config = dict(
    n_layer=9,
    norm_eps=1e-06,
    schedule='wsd',
    dataset='wikipedia_en',
)
MLP neurons of a small language model. Each row is named by its layer, matrix (down: output weights) and neuron, and shows model dimensions 128-255. Each number is 50 + 15 x the weight over its row's rms, rounded and kept within 0 to 99.
Before each neuron's rows is what it responds to, as a language model described it from the Wikipedia text at the highest values.

Description: Word pieces or short words that finish an almost-certain word or phrase, e.g. h-abit, st-ol-en bases, Best b-ow-ling, a standout.
L5.down1003:64 69 75 53 49 41 65 59 58 41 51 42 29 07 35 49 74 72 65 48 57 38 22 44 55 38 27 41 45 42 44 32 56 63 62 17 49 32 43 64 58 21 41 52 81 23 71 36 37 67 34 31 65 55 60 41 71 43 38 67 70 51 56 61 26 54 65 48 39 66 54 19 32 57 39 69 59 29 54 68 64 33 56 44 59 49 52 39 34 61 61 68 32 41 49 52 74 47 61 57 67 70 57 35 54 74 56 77 64 63 58 70 49 50 62 41 51 43 22 50 72 18 42 72 62 51 67 54

Description: The century digits 19, 20 or 18 that open a four-digit year after a date or "in", as in 1986, 2011 and the 1800s; weaker on "the" and "-ing" endings.
L5.down404:51 75 55 71 58 73 46 34 37 64 19 26 52 65 54 45 40 56 38 37 62 39 54 46 58 72 50 41 31 39 55 61 47 48 36 46 90 50 48 36 73 59 59 37 60 30 61 65 34 71 46 58 22 32 15 76 74 28 55 46 40 60 52 54 36 52 52 71 45 63 54 56 48 61 51 55 57 48 42 60 40 63 60 44 35 54 70 57 57 46 50 14 63 29 43 72 62 59 52 66 08 62 51 54 60 96 52 43 32 34 60 29 62 60 47 41 40 46 31 33 52 27 65 23 50 40 52 35

Description: Century digits of years and decades, especially after early, mid or late (late 1980s, mid-1800s, early 2020s), plus word-internal pieces of names and words such as Byblos, Frombork and enjoyed.
L6.down380:50 67 39 48 56 37 33 86 48 37 56 42 59 54 82 55 84 47 46 20 44 38 23 54 36 59 48 62 14 38 32 42 55 49 64 37 61 61 73 37 53 78 54 44 45 16 61 73 48 37 24 54 63 50 35 65 31 22 54 72 53 33 31 51 84 50 44 28 37 64 23 82 59 54 61 72 57 59 77 29 49 58 61 64 55 49 20 16 52 53 56 60 54 54 35 59 16 40 46 48 51 56 47 50 61 55 68 42 24 59 59 55 34 49 45 51 81 50 53 56 40 52 72 53 37 62 70 41

Description: Pipe separators and numeric cells in Wikipedia stat tables, plus mid-word fragments of proper names, e.g. Fil-ip, An-a-heim, Olo-f.
L4.down50:42 25 58 52 31 32 41 34 31 53 29 59 33 68 56 75 56 31 48 53 33 40 37 36 35 24 43 19 46 55 39 49 44 58 67 45 48 52 34 56 80 41 56 68 18 66 47 51 70 60 46 68 53 51 45 74 51 67 64 61 60 78 54 48 60 35 42 46 68 57 50 48 86 34 76 28 32 71 67 45 54 33 23 43 38 57 62 46 62 39 35 54 79 44 47 84 39 61 63 45 35 00 68 29 39 87 64 40 65 74 45 58 40 02 60 46 69 47 48 43 70 55 40 68 43 61 43 51

Description: The token immediately following a number, mostly in stats tables and census or election figures: table separators | after counts, decimal points, thousands commas, % signs, and unit words (155,965; 100.0%; 46 | 30).
L5.down448:50 65 36 75 49 54 55 55 54 34 56 65 58 47 40 38 71 28 63 65 38 34 62 56 35 41 54 60 42 22 28 57 44 03 72 49 33 22 65 21 49 65 37 77 25 62 64 54 55 46 33 49 26 62 42 45 58 55 46 29 42 48 57 43 41 59 62 46 48 66 54 43 42 79 61 15 64 32 64 32 53 50 67 45 70 66 30 36 76 65 56 48 58 69 42 71 39 54 43 49 51 63 42 75 66 49 70 31 41 58 69 55 37 52 58 49 49 40 72 47 50 83 45 57 55 34 56 25

Description: Opening or middle pieces of words whose ending is obvious, especially oper (opera, operator), fat-al, dest-ru; weaker on months and table separators.
L6.down992:74 51 77 45 28 68 46 42 42 54 49 51 34 59 64 68 65 49 55 69 49 64 50 29 60 55 44 70 61 84 73 31 48 66 51 39 70 18 63 46 56 59 35 39 35 45 36 44 40 69 62 48 56 41 41 37 47 68 49 37 47 50 38 43 76 22 54 25 54 44 64 34 24 40 72 45 11 56 33 79 62 71 29 45 51 61 66 46 50 41 60 46 63 68 43 51 34 57 45 44 32 67 34 55 67 51 28 35 29 38 53 40 31 78 65 50 39 46 33 59 38 21 44 50 53 46 48 35

Description: The century prefix 18, 19 or 20 that opens a four-digit year (In 1859, 1882–1894, 21 January 1985); weaker on scattered articles such as an and the.
L4.down509:38 41 49 28 56 40 51 51 31 60 30 46 38 69 48 76 49 50 60 46 29 43 71 67 77 57 55 71 30 37 22 70 67 56 37 35 56 49 74 50 49 59 57 51 51 51 71 59 69 59 69 29 50 55 35 39 40 55 48 62 66 37 51 21 34 51 65 35 47 86 58 43 55 71 51 72 73 58 80 31 30 41 52 77 14 52 62 41 38 39 64 37 57 53 58 72 57 31 23 56 34 55 61 37 44 60 55 49 39 70 28 51 36 23 32 49 44 39 54 63 71 43 22 33 66 40 75 36